Weights of a small GPT-style language model, trained from scratch on English Wikipedia.
Size: width 256, 4 heads of 64.
MLP neurons of a small language model. Each row is named by its layer, matrix (up: input weights) and neuron, and shows model dimensions 112-175. Each number is 200 + 20 x the weight over its row's rms, rounded and kept within 0 to 999.
After each neuron's rows, "fires after" lists the tokens most often just before its 100 highest values on Wikipedia text that the model never trained on.

L3.up695,175,212,215,211,209,197,217,202,188,224,196,193,224,192,210,164,189,227,180,227,205,189,208,216,185,223,190,227,196,210,198,197,194,248,149,199,186,200,157,215,204,197,197,192,231,190,201,202,230,245,200,199,188,200,210,208,179,190,198,185,195,191,205,181
fires after: " B", " S", " s", " ind", " A", "S"

L3.up152,186,183,200,208,181,217,184,173,224,205,213,189,195,177,185,188,173,191,193,183,224,205,201,245,172,191,178,219,188,229,180,201,189,231,197,202,184,176,202,188,215,180,204,244,202,175,237,182,226,234,213,167,171,210,194,198,194,164,210,180,178,190,231,202
fires after: " I", " se", " H", " S", " A"

L3.up912,197,181,221,260,198,224,169,199,189,232,204,165,163,210,198,206,203,228,205,189,209,216,187,191,202,170,195,175,205,190,221,190,189,192,221,165,212,238,243,205,217,184,205,198,224,209,211,220,209,164,215,198,193,216,188,211,193,225,159,210,231,180,215,193
fires after: " Sw", " re", " S", "ra", " w", " Br"

L3.up73,209,180,210,200,221,201,179,236,191,213,174,215,216,201,206,193,199,186,176,214,232,208,182,219,187,223,199,212,168,195,202,183,198,184,189,196,231,177,200,204,187,157,218,202,208,209,208,184,190,178,183,207,170,180,184,225,251,222,204,195,179,205,209,224
fires after: " C", " c", "iv", " K", "st"

L5.up159,191,216,205,168,177,187,180,210,222,181,199,212,208,195,202,172,215,195,196,214,202,209,236,222,209,183,185,184,215,220,226,224,224,207,218,203,189,185,170,175,233,211,209,196,201,208,196,209,223,210,212,205,228,213,224,191,197,203,200,183,180,187,209,189
fires after: " ", " |", ","

L3.up678,204,216,215,203,188,186,206,198,193,234,230,212,180,198,177,219,187,150,188,213,196,190,236,205,178,201,213,191,203,182,208,194,194,221,198,182,219,194,210,199,214,213,242,189,195,264,203,177,191,187,187,167,189,211,196,214,190,195,212,198,213,206,222,175
fires after: " s", " sp", " S", " W", " w"

L5.up16,213,222,193,198,234,238,196,197,163,181,157,204,162,178,188,200,172,226,226,237,205,182,232,212,197,201,174,202,172,174,153,198,203,201,212,181,197,251,228,232,199,199,212,210,179,212,205,199,225,152,198,197,206,224,181,177,199,212,206,211,180,191,182,170
fires after: ",", "\n", ".\n", "),", ";"

L3.up499,196,180,187,221,218,220,199,200,200,249,195,209,171,201,204,210,224,177,201,217,243,220,157,210,155,195,191,194,244,184,203,183,187,197,198,192,205,191,235,163,194,188,219,212,197,194,166,159,187,208,196,229,222,210,221,213,148,207,164,195,218,186,228,181
fires after: " h", " H", " dec", " res"

L3.up146,203,200,238,184,214,185,198,196,171,242,226,197,184,203,202,230,186,220,224,208,206,219,170,221,176,201,225,231,182,242,225,181,191,207,203,208,215,188,202,205,233,220,200,209,207,181,174,163,215,220,165,171,168,180,204,229,193,184,212,188,189,203,182,225
fires after: " b", "arly", "E", " m", " c", " ed"

L3.up75,203,210,208,199,180,183,208,204,210,208,205,185,226,217,226,253,195,223,216,188,246,200,178,225,205,174,218,196,200,188,180,212,166,239,208,235,210,233,179,211,188,223,199,174,217,235,210,186,188,174,171,205,197,196,183,215,193,175,213,177,193,212,192,204
fires after: " B", " b", " F", "b", " f", " c"

L3.up830,158,186,195,223,227,202,197,193,192,205,225,188,207,167,206,212,186,197,148,160,211,213,178,183,201,221,189,205,186,202,192,196,234,203,243,226,222,199,206,205,247,182,195,214,209,204,212,220,187,200,194,179,221,181,218,212,201,227,207,181,225,196,173,226
fires after: " D", " d", "D", "m", "e", " the"

L3.up761,190,229,201,215,210,205,201,242,224,163,185,225,186,185,242,202,177,197,202,189,171,195,205,164,192,183,221,196,171,215,147,222,210,171,171,236,186,229,185,239,194,189,205,171,204,220,228,202,224,203,210,186,149,215,192,182,210,202,208,198,183,212,206,210
fires after: " includ", " such", ",", " cont", "s"

L3.up240,172,209,215,203,238,205,212,193,183,156,209,146,214,204,204,176,196,174,215,223,178,163,194,214,184,197,185,210,216,210,239,206,210,201,236,211,224,217,200,180,186,171,210,179,189,206,163,183,209,173,214,200,211,215,181,207,218,231,201,219,182,215,183,214
fires after: " L", " l", "pp", " J", "aw", "t"

L3.up861,198,187,197,196,192,214,189,184,199,198,181,176,179,208,193,205,212,191,235,200,207,262,236,231,199,187,214,199,205,214,203,163,164,199,229,183,202,180,192,199,182,213,186,188,232,192,205,199,172,184,212,191,202,198,214,187,212,203,176,216,164,211,205,181
fires after: " h", "h", " H", "H", "ic", "ah"

L3.up473,158,166,193,231,266,200,211,197,173,206,220,151,202,197,183,186,254,189,154,192,186,184,192,227,206,219,164,175,208,201,233,217,180,218,199,213,201,216,189,212,173,187,227,184,193,229,205,209,186,214,198,179,210,202,176,237,211,215,194,203,204,163,181,208
fires after: " P", " p", "i", " T", "her"

L3.up322,184,196,174,216,190,203,184,216,169,195,183,188,196,200,228,182,240,195,195,206,195,211,198,163,192,175,202,172,198,166,175,181,162,245,200,174,157,192,215,189,216,187,190,221,221,213,200,204,209,191,180,166,244,228,151,191,182,187,184,217,244,192,213,193
fires after: " S", " J", " s", "E", " R"

L3.up393,177,244,198,188,215,190,169,230,204,226,199,212,201,215,172,230,184,194,168,245,183,217,219,210,205,228,152,197,172,208,206,178,192,204,194,189,211,200,194,160,211,206,175,200,194,193,220,191,179,207,236,189,195,172,226,224,182,226,198,210,182,216,225,190
fires after: " M", " m", " T", " w", " War", " t"

L3.up477,195,203,199,243,188,212,181,179,217,174,194,222,198,214,191,209,201,192,204,187,202,218,197,201,212,183,209,208,193,206,207,204,229,217,228,166,231,199,185,185,194,198,180,172,190,205,223,218,195,228,197,193,235,171,212,207,173,204,195,203,188,187,221,185
fires after: " R", " r", " Col"

L3.up891,200,176,188,199,160,218,187,166,178,209,232,188,186,193,218,217,204,224,163,182,192,210,201,245,164,224,225,194,202,189,189,194,233,168,222,187,178,230,213,184,228,211,203,193,165,208,217,189,222,201,199,175,177,164,207,196,169,195,223,183,215,199,240,204
fires after: "iginal", "ious", " had", "s", " has", " work"

L3.up932,192,181,224,173,213,190,202,227,209,214,188,187,189,208,199,196,204,201,228,170,190,194,200,174,171,214,226,220,172,195,150,187,169,213,187,201,226,228,213,228,210,180,228,194,241,211,212,220,200,191,172,200,201,198,190,213,210,213,176,164,194,192,215,222
fires after: " s", "-", " be", " c", " ("

L6.up789,207,187,185,214,182,205,219,196,199,204,173,224,166,190,188,198,229,214,241,198,205,198,219,205,170,199,181,182,146,196,171,204,202,219,205,188,205,221,202,181,224,223,175,200,231,166,220,210,236,196,203,187,197,222,197,188,238,158,182,206,213,223,199,228
fires after: "\n", ".\n", ")\n", "\n\n", " ===\n", "===\n"

L6.up1010,219,210,165,237,181,180,210,173,237,204,209,194,184,204,200,214,204,186,245,203,180,226,219,216,190,152,187,191,189,214,185,218,167,237,173,251,234,210,209,180,190,234,180,214,196,188,194,187,207,211,170,199,194,178,186,187,213,205,230,212,205,206,200,187
fires after: " f", " for", " to", "c", " F", "f"

L6.up65,210,224,181,207,216,182,237,191,213,181,246,227,209,185,207,201,209,183,193,168,188,206,181,189,189,202,171,205,158,191,185,190,190,191,201,206,150,231,237,185,203,194,197,193,183,225,180,233,177,237,165,204,205,211,217,188,165,217,207,219,214,206,194,214
fires after: " man", "eng", " O", " min", " o", "on"

L3.up1004,191,208,188,209,216,156,212,180,219,190,219,198,195,179,199,226,202,220,170,216,223,222,215,231,209,189,196,190,163,205,179,218,190,171,220,195,184,181,183,197,240,191,192,206,184,205,183,218,200,218,220,192,180,200,192,225,225,175,185,188,185,232,178,183
fires after: " M", " m", "er"

L5.up674,194,154,201,184,188,172,167,210,199,174,165,216,196,222,221,196,190,187,198,224,215,246,201,226,152,205,209,236,181,208,208,174,223,192,208,229,212,188,192,215,194,204,203,233,194,193,182,188,199,187,207,190,192,201,200,219,181,176,207,164,183,181,208,226
fires after: " f", " c", " k", " m", "r", " le"

L3.up14,190,206,177,188,217,182,196,200,184,173,216,180,168,175,196,244,231,215,198,170,216,196,170,188,158,181,210,207,181,232,213,205,229,192,187,171,217,162,187,206,177,212,237,198,196,219,188,218,210,215,205,207,199,218,191,217,201,173,186,210,207,213,219,205
fires after: " R", "ail", " r", "all", "R"

L8.up309,215,171,218,216,183,217,194,187,169,200,234,195,173,194,182,182,211,213,185,211,231,205,227,203,177,216,170,203,179,208,195,215,219,238,207,193,162,176,195,203,222,198,187,211,214,204,203,191,212,203,189,197,185,193,213,195,223,195,202,198,199,224,191,192
fires after: " S", " s", " T", " t", " a", " |"

L8.up787,160,183,188,203,228,186,148,226,181,177,215,206,215,231,196,245,173,213,223,215,209,206,168,215,204,176,179,153,187,170,213,214,195,186,186,209,221,149,190,224,188,199,211,229,185,224,175,173,200,210,201,223,176,177,210,191,210,180,180,176,165,214,182,233
fires after: " ", " (", "–", "-"

L6.up617,174,201,208,184,241,202,186,205,205,233,181,195,234,167,186,222,183,203,212,202,154,167,193,230,198,227,188,192,186,199,180,186,194,227,217,200,191,191,189,171,201,222,195,182,214,223,232,229,206,214,160,198,208,176,216,205,202,203,205,171,189,219,205,212
fires after: " ", " m", " an", " M", "per"

L3.up766,209,146,171,211,226,188,216,168,197,199,201,246,184,194,173,193,214,200,221,167,220,220,182,196,146,218,222,190,176,222,199,203,184,203,221,148,193,190,189,194,181,184,189,202,182,223,196,214,193,206,200,216,190,201,187,223,171,215,198,239,170,203,215,177
fires after: "um", " r", " R", " pl", "per", " qu"

L5.up903,186,167,233,215,227,193,211,206,218,213,199,196,170,220,177,197,180,194,189,243,199,170,203,221,205,187,160,183,207,252,203,182,203,174,245,198,204,202,213,161,176,171,198,189,215,233,216,217,190,188,198,236,198,230,221,169,153,193,179,176,195,217,214,205
fires after: " char", "em", " comp", "per", " dis"

L6.up759,224,189,159,188,255,171,179,211,198,175,166,211,237,208,201,189,162,176,200,204,193,182,188,205,161,155,216,195,210,169,178,191,198,197,204,182,203,182,175,196,209,190,222,177,211,212,226,181,238,172,185,191,184,197,210,191,206,209,189,211,182,229,202,224
fires after: "–", " to", "in", "-", " over"

L8.up722,212,189,175,160,163,197,209,144,201,206,184,202,159,223,204,208,240,172,229,194,248,237,221,206,202,229,195,215,164,205,173,180,180,206,192,209,213,248,209,218,204,200,205,199,230,219,215,226,215,206,196,187,187,214,232,203,218,229,204,220,212,213,200,172
fires after: " c", " C", "or", " n", " N"

L8.up540,213,153,180,192,209,230,167,209,192,191,179,190,207,202,213,180,234,161,203,158,196,230,205,206,178,201,168,223,171,223,235,199,250,184,202,193,199,192,154,207,225,216,198,174,209,168,179,220,205,199,228,163,230,208,235,216,189,222,177,189,196,227,210,225
fires after: "19", "ord", " d", "20", " from", " "

L6.up207,171,225,184,211,204,206,178,207,230,232,192,214,208,213,219,200,165,188,166,197,168,182,203,246,189,222,194,200,214,177,201,205,219,216,191,189,227,204,158,213,166,223,211,183,185,227,195,225,204,213,208,197,188,192,212,176,173,221,174,225,189,180,244,197
fires after: "19", "20", "18", " cent", "17"

L8.up583,207,228,211,209,197,186,210,193,249,178,200,191,180,166,198,189,215,200,179,181,234,212,215,215,254,221,172,174,194,211,220,215,222,197,190,225,202,210,192,222,182,186,202,204,223,208,221,196,174,199,231,186,180,197,202,207,214,186,208,193,205,231,191,215
fires after: " |", ",", "-", "A"

L8.up61,198,216,220,206,211,210,171,194,157,238,215,195,215,202,185,239,217,199,216,195,170,216,194,177,202,191,205,191,211,238,215,207,240,231,179,229,176,200,168,187,190,161,197,160,183,219,226,210,217,217,176,206,222,172,171,237,194,194,202,178,214,206,220,190
fires after: " ", " m", " M", " out", " R", "m"

L8.up928,133,204,212,204,155,204,206,221,211,227,183,192,193,181,223,186,187,202,205,214,203,191,187,158,194,191,184,193,148,196,187,173,189,204,190,210,182,245,222,180,220,226,205,242,211,228,202,212,231,233,205,164,222,196,185,222,229,206,192,163,188,212,229,200
fires after: " |", "-", " to", " be"

L8.up332,193,236,178,225,206,178,251,209,222,168,187,227,203,193,204,160,205,180,195,167,214,210,210,208,209,193,212,205,183,219,200,201,202,236,197,205,195,243,171,215,224,182,192,193,206,184,206,160,179,170,225,206,214,193,236,193,240,153,189,176,217,238,179,206
fires after: " |", "-", ":", "|", ","

L3.up422,198,213,184,203,204,198,182,191,210,186,174,193,183,211,236,204,236,174,207,210,183,202,208,203,224,188,220,192,172,180,217,203,205,197,199,226,193,185,189,159,199,219,237,172,208,173,160,175,198,195,199,203,178,214,230,200,192,205,173,155,206,227,212,188
fires after: "el", " G", " L", "yl", " l", " b"

L5.up921,202,210,219,179,201,183,161,210,197,196,202,190,224,149,241,195,239,159,221,222,219,258,225,203,190,235,223,187,205,231,207,184,219,224,201,179,218,215,190,201,205,223,223,221,223,234,223,208,241,189,190,177,182,200,193,196,210,181,190,192,177,200,208,213
fires after: "-", " ", " U", " M"

L6.up5,211,222,213,195,180,149,208,214,212,211,222,198,210,159,194,191,192,166,194,201,233,195,209,180,192,171,194,183,215,202,182,211,180,159,226,187,197,230,234,181,184,227,208,203,208,220,185,173,191,191,185,191,220,202,197,169,200,218,184,233,187,210,209,205
fires after: " ", " Bl", " R", " (", " r", " bl"

L3.up346,202,187,193,229,228,228,184,181,216,212,206,195,150,205,184,219,201,197,168,206,204,191,215,184,205,198,220,200,164,210,224,243,187,191,218,207,216,235,202,183,204,231,199,213,200,194,200,203,199,207,172,189,224,201,172,197,215,213,181,155,216,197,208,194
fires after: " S", "re", " re", " s", " n"

L3.up382,175,206,223,216,205,217,190,220,187,192,214,175,165,204,187,198,232,161,186,169,185,204,199,182,193,210,214,174,201,207,196,191,208,208,222,160,166,170,191,188,196,170,171,206,217,172,201,196,189,205,211,205,197,202,222,182,192,198,186,184,184,250,170,223
fires after: "al", " se", " He", " L", " Pl", " Le"

L3.up843,200,174,212,189,202,157,199,157,192,207,224,181,201,216,212,168,196,175,182,184,247,226,188,190,174,245,230,197,193,180,172,217,167,215,183,189,200,198,184,202,190,215,197,184,216,210,200,227,217,214,211,201,214,159,216,235,235,170,200,189,198,208,201,191
fires after: " C", " G", " c", "C", "g", "o"

L3.up297,233,219,191,187,203,194,211,198,201,198,210,207,214,216,180,203,196,213,177,229,224,212,198,220,195,203,198,179,183,186,193,185,193,203,153,186,206,172,228,208,231,175,201,228,230,226,159,226,180,221,176,159,194,179,218,230,180,191,153,176,186,174,199,208
fires after: "ch", " L", " H", " l", " p"

L5.up287,204,202,202,170,206,190,202,230,202,211,264,200,198,202,178,216,193,190,156,212,218,200,165,225,187,219,160,194,212,189,196,202,201,207,207,223,181,239,168,202,205,203,184,155,159,230,185,224,206,190,203,178,167,211,220,208,201,192,202,186,199,173,171,192
fires after: " m", " M", " d", " V", "id"

L3.up457,212,223,202,193,207,198,197,224,177,228,229,215,198,210,203,225,185,144,175,170,208,221,187,190,222,216,201,214,188,200,213,189,204,188,226,220,180,207,226,194,170,202,187,187,188,193,231,237,199,189,185,206,204,227,167,211,204,184,232,162,179,217,163,252
fires after: " m", " M", " t", " l", " T", "m"

L8.up287,188,247,183,236,182,167,160,213,184,204,219,201,200,245,214,180,213,195,177,217,195,212,177,214,194,178,166,183,196,172,192,180,240,223,196,202,212,197,189,211,158,173,201,188,199,201,201,211,206,226,231,189,221,201,223,161,187,216,182,182,228,194,213,204
fires after: "19", "18", "20", "17", "15"

L8.up420,200,187,197,205,214,204,183,200,162,202,242,206,198,195,150,205,208,233,226,232,199,205,208,192,188,159,212,204,193,206,169,215,197,198,194,207,190,203,212,197,190,233,221,208,184,203,188,178,205,204,244,196,169,171,211,191,220,213,181,219,204,194,214,231
fires after: " ", " ("

L3.up890,183,172,198,235,203,188,183,181,230,178,218,231,177,207,198,219,210,167,194,210,207,221,160,163,230,199,196,198,197,188,195,194,206,198,179,186,229,201,201,190,174,217,201,224,185,205,193,191,217,183,238,179,193,193,201,168,185,188,200,216,165,187,206,207
fires after: " l", " h", " f", " w", "el", " L"

L5.up624,185,197,220,196,193,209,179,212,181,181,220,238,200,167,216,185,212,178,209,197,190,155,207,196,221,204,182,194,202,199,206,212,210,192,223,218,222,196,213,213,196,197,208,212,200,204,207,166,212,153,183,174,210,229,194,184,217,197,178,179,179,203,197,202
fires after: " j", "t", " J", "w", "v"

L8.up489,172,194,243,191,180,216,196,228,177,201,206,169,207,218,198,178,206,218,213,210,187,188,184,218,183,223,233,164,216,206,209,220,205,230,201,238,206,238,209,189,179,189,236,191,261,205,210,204,200,207,188,190,204,188,191,183,191,227,181,228,180,188,201,230
fires after: " in", "\n", " of", ")\n", ")"

L3.up972,203,170,211,198,218,157,206,191,189,185,179,218,199,180,183,197,187,193,210,180,208,229,205,199,205,214,221,156,181,206,178,199,178,239,228,224,212,238,224,191,184,193,203,198,233,216,213,226,173,184,170,198,206,191,172,232,179,221,204,194,213,233,195,212
fires after: "–", " f", "f", "n", " rece"

L3.up543,197,227,226,218,211,173,211,186,208,169,212,202,194,185,210,227,232,186,170,218,216,191,178,165,189,228,207,158,221,213,185,193,199,217,223,193,165,205,177,212,193,195,208,169,231,222,213,174,198,213,201,180,204,202,208,177,183,252,213,221,193,219,173,186
fires after: " R", "R", "l", " L", " Le", "m"

L5.up682,221,187,220,221,237,167,190,207,174,174,206,214,166,170,204,213,226,189,177,239,184,168,208,182,201,222,206,190,214,194,210,209,188,238,219,212,199,198,250,172,215,173,241,203,204,236,196,200,179,199,201,204,178,210,208,191,187,203,216,190,167,191,230,168
fires after: "h", "r", " S", " sp", "k"

L3.up794,217,217,237,205,167,218,227,197,225,201,198,205,202,166,183,194,194,188,217,206,219,192,185,152,179,217,195,198,198,168,211,190,181,171,192,162,198,204,214,190,194,220,225,228,196,216,201,195,201,204,230,184,193,183,204,194,195,198,210,185,186,216,206,176
fires after: " sp", " p", " T", " Sp"

L3.up120,181,147,220,206,191,181,222,214,158,179,170,183,200,225,205,198,231,213,185,237,168,221,222,171,199,184,238,189,176,215,203,229,209,159,198,205,173,198,220,162,179,202,244,188,210,196,198,205,191,151,172,157,185,193,249,163,183,198,215,171,178,232,219,231
fires after: " L", " k", " b", "\"", " his", " B"

L6.up431,170,176,203,191,191,187,221,211,235,219,172,227,190,206,201,166,205,222,204,210,189,228,186,210,181,200,185,164,179,223,200,195,222,205,203,196,187,182,151,175,217,208,192,171,223,250,202,214,158,193,195,222,223,249,196,213,183,243,182,218,194,228,209,228
fires after: " ", "er", "en", "or", " for", "e"

L3.up65,184,194,203,180,218,189,212,207,192,200,238,208,180,184,229,236,214,194,229,190,215,193,221,209,186,220,203,196,200,144,186,177,223,233,205,184,238,197,200,224,198,217,238,208,198,197,198,187,233,182,199,165,202,191,212,242,212,222,213,222,216,201,190,238
fires after: " W", " f", " w", " F", "W", " S"

L3.up791,202,212,207,200,217,180,212,207,198,191,208,192,224,206,201,228,200,199,159,183,180,177,206,162,210,213,211,172,181,221,186,175,165,207,235,162,203,204,186,209,197,221,197,207,204,246,211,184,172,149,208,166,213,179,197,232,168,187,213,210,189,195,183,247
fires after: "F", " f", " W", "f", "W", " F"

L3.up1011,198,214,233,224,217,189,188,191,177,229,184,220,198,192,241,224,192,190,209,201,228,233,184,202,193,233,220,244,213,203,190,180,214,202,188,181,192,224,208,183,181,198,165,165,197,198,156,225,179,189,161,201,219,190,182,200,205,192,216,176,217,186,208,200
fires after: "hy", " M", " t", "m", "ec", " T"

L6.up282,196,172,191,201,220,171,189,193,178,177,222,203,195,212,205,208,187,196,209,218,169,224,197,177,183,186,229,173,225,210,181,266,212,201,198,186,206,213,251,189,170,183,219,194,185,168,212,168,188,205,202,216,221,183,184,244,216,201,210,193,183,202,162,188
fires after: " B", " b", "a", " p", " ch"

L6.up93,216,202,225,171,198,141,218,240,189,183,213,213,217,204,172,231,226,171,162,201,194,212,217,245,234,190,173,243,194,190,211,217,224,175,229,198,172,172,168,204,183,173,188,189,195,253,213,194,188,211,192,196,171,197,183,242,201,217,192,198,209,191,207,198
fires after: " M", " m", "a", "ok", " Z"

L3.up107,207,219,170,190,218,206,181,184,212,203,172,248,183,203,208,163,185,216,179,181,207,191,194,176,220,206,197,196,206,201,204,192,209,199,191,203,206,235,169,177,181,181,186,191,206,204,226,176,166,213,202,174,195,210,199,203,222,172,221,182,194,197,235,201
fires after: " in", " at", " to", " of", " from", "rom"

L3.up160,203,209,210,235,218,176,185,186,151,183,199,216,204,217,257,220,202,195,175,189,185,201,204,157,183,206,192,181,158,221,197,217,165,198,211,185,191,200,247,211,210,239,198,227,169,175,188,193,229,192,226,214,193,251,193,183,213,220,202,199,190,203,188,218
fires after: " b", " F", " B", " f", " D"

L3.up333,208,178,210,216,200,217,215,178,176,264,162,200,215,202,215,197,199,204,183,215,194,206,183,154,192,165,171,240,191,190,213,226,195,213,209,191,207,222,218,216,182,182,246,198,210,228,167,190,216,178,214,198,260,213,233,208,157,183,212,162,209,231,179,206
fires after: " S", " s", " h", " H", " f"

L5.up920,215,171,181,179,217,201,200,215,209,197,191,216,194,180,218,213,223,200,215,192,164,186,257,174,200,196,209,168,175,213,204,182,193,200,182,222,210,200,200,222,180,194,247,223,219,181,233,200,197,203,198,212,165,196,174,203,187,191,211,171,173,208,203,195
fires after: " be", "e", " Be", "ir", "ar", "or"

L3.up755,200,206,184,194,201,183,208,231,220,209,191,202,201,165,231,215,208,185,187,192,248,197,165,233,168,261,203,204,158,201,168,222,161,172,199,220,205,192,200,204,182,217,208,198,211,196,205,195,202,219,181,212,222,156,189,181,202,192,206,230,205,211,183,232
fires after: " c", " C", " n", " N"

L3.up997,217,167,191,206,223,187,194,213,204,203,212,197,192,215,208,195,224,198,222,198,168,230,186,147,188,213,206,204,183,223,164,235,192,178,164,180,197,212,211,235,190,194,196,218,177,209,182,194,228,201,191,203,186,202,179,178,213,216,185,182,190,205,210,199
fires after: " B", " f", " re", "on", " N", " b"

L3.up426,175,218,221,143,221,190,203,207,178,200,170,201,206,211,231,185,211,201,207,199,207,205,201,181,188,258,201,190,198,208,214,196,212,192,214,189,202,231,187,201,164,167,233,193,199,207,219,179,192,208,162,153,167,203,185,218,200,180,156,209,188,204,223,244
fires after: " in", " on", " of", " from", "."

L3.up510,225,203,187,225,221,206,168,229,222,227,203,205,216,206,207,187,165,202,191,201,181,192,214,178,176,188,212,189,162,209,221,204,190,224,216,192,228,226,198,208,155,191,208,198,210,219,213,163,211,201,195,144,201,218,177,219,205,211,206,171,164,225,229,211
fires after: " s", " t", " F", " f", " n"

L8.up283,210,176,190,244,210,171,217,188,220,224,219,188,191,192,216,214,206,225,208,199,235,233,152,173,202,153,222,191,177,229,190,170,179,211,219,172,213,205,206,173,186,209,187,210,212,208,183,190,223,208,192,244,224,208,191,214,192,207,169,200,162,213,199,216
fires after: " r", " g", " R", " w", " a", " in"

L5.up64,231,212,205,158,199,173,206,191,206,223,227,216,182,167,231,205,175,192,230,215,213,229,226,191,215,211,186,219,163,179,209,188,179,188,175,216,194,193,223,221,203,222,218,199,194,169,217,217,159,193,201,183,196,178,219,190,192,227,191,232,179,203,171,177
fires after: " p", " c", " C", "c", " Co", "C"

L3.up649,202,192,204,219,183,181,247,220,213,219,225,144,198,220,209,197,207,203,160,189,198,188,215,212,216,185,184,181,150,230,221,202,169,206,163,221,183,211,219,199,222,196,199,210,238,201,233,218,176,199,203,173,198,224,187,227,172,229,214,224,160,206,220,201
fires after: " P", " o", " exp", "i", "p", "mp"

L3.up440,147,190,213,202,174,189,226,214,195,200,192,214,169,205,219,200,199,183,189,233,240,198,194,157,208,195,245,199,187,174,200,225,182,196,191,178,257,204,192,196,168,206,195,197,221,217,174,194,189,220,172,168,199,183,194,179,194,185,188,222,176,227,192,177
fires after: " l", " L", " c", " G", "amp", " E"

L3.up952,193,162,213,185,200,221,197,184,242,158,212,206,190,197,227,169,216,196,197,249,208,205,233,222,201,183,208,187,175,189,207,207,234,215,195,218,229,234,236,175,184,223,220,148,188,170,175,174,202,211,203,220,197,181,202,201,222,210,169,178,204,207,180,242
fires after: " L", "a", " l", " La", "ie", "l"

L6.up714,189,187,212,209,207,179,180,191,182,246,187,221,220,197,181,196,203,191,200,192,197,201,207,234,179,231,188,201,183,178,204,196,214,237,220,153,229,231,207,194,168,221,189,175,197,199,186,222,187,214,202,171,196,196,217,206,189,218,219,163,182,203,228,178
fires after: " M", " P", "5", "1", " T", " ent"

L5.up804,151,197,205,203,202,205,195,192,219,211,215,234,228,164,203,209,195,180,160,212,245,211,210,197,170,195,213,206,198,180,195,193,157,190,170,185,204,155,229,200,206,163,204,196,197,241,207,218,154,194,183,151,226,167,162,199,200,159,201,230,190,194,227,220
fires after: " c", " l", " sh", "b", "ch"

L6.up826,207,200,216,186,204,193,171,208,202,210,188,216,200,168,203,195,230,178,183,157,191,179,164,203,189,199,190,247,187,193,171,180,185,238,199,215,222,198,240,203,226,202,224,195,204,179,216,186,195,252,186,189,211,215,203,199,217,212,195,219,179,191,217,216
fires after: "–", "2", " N", "1", " W", ":"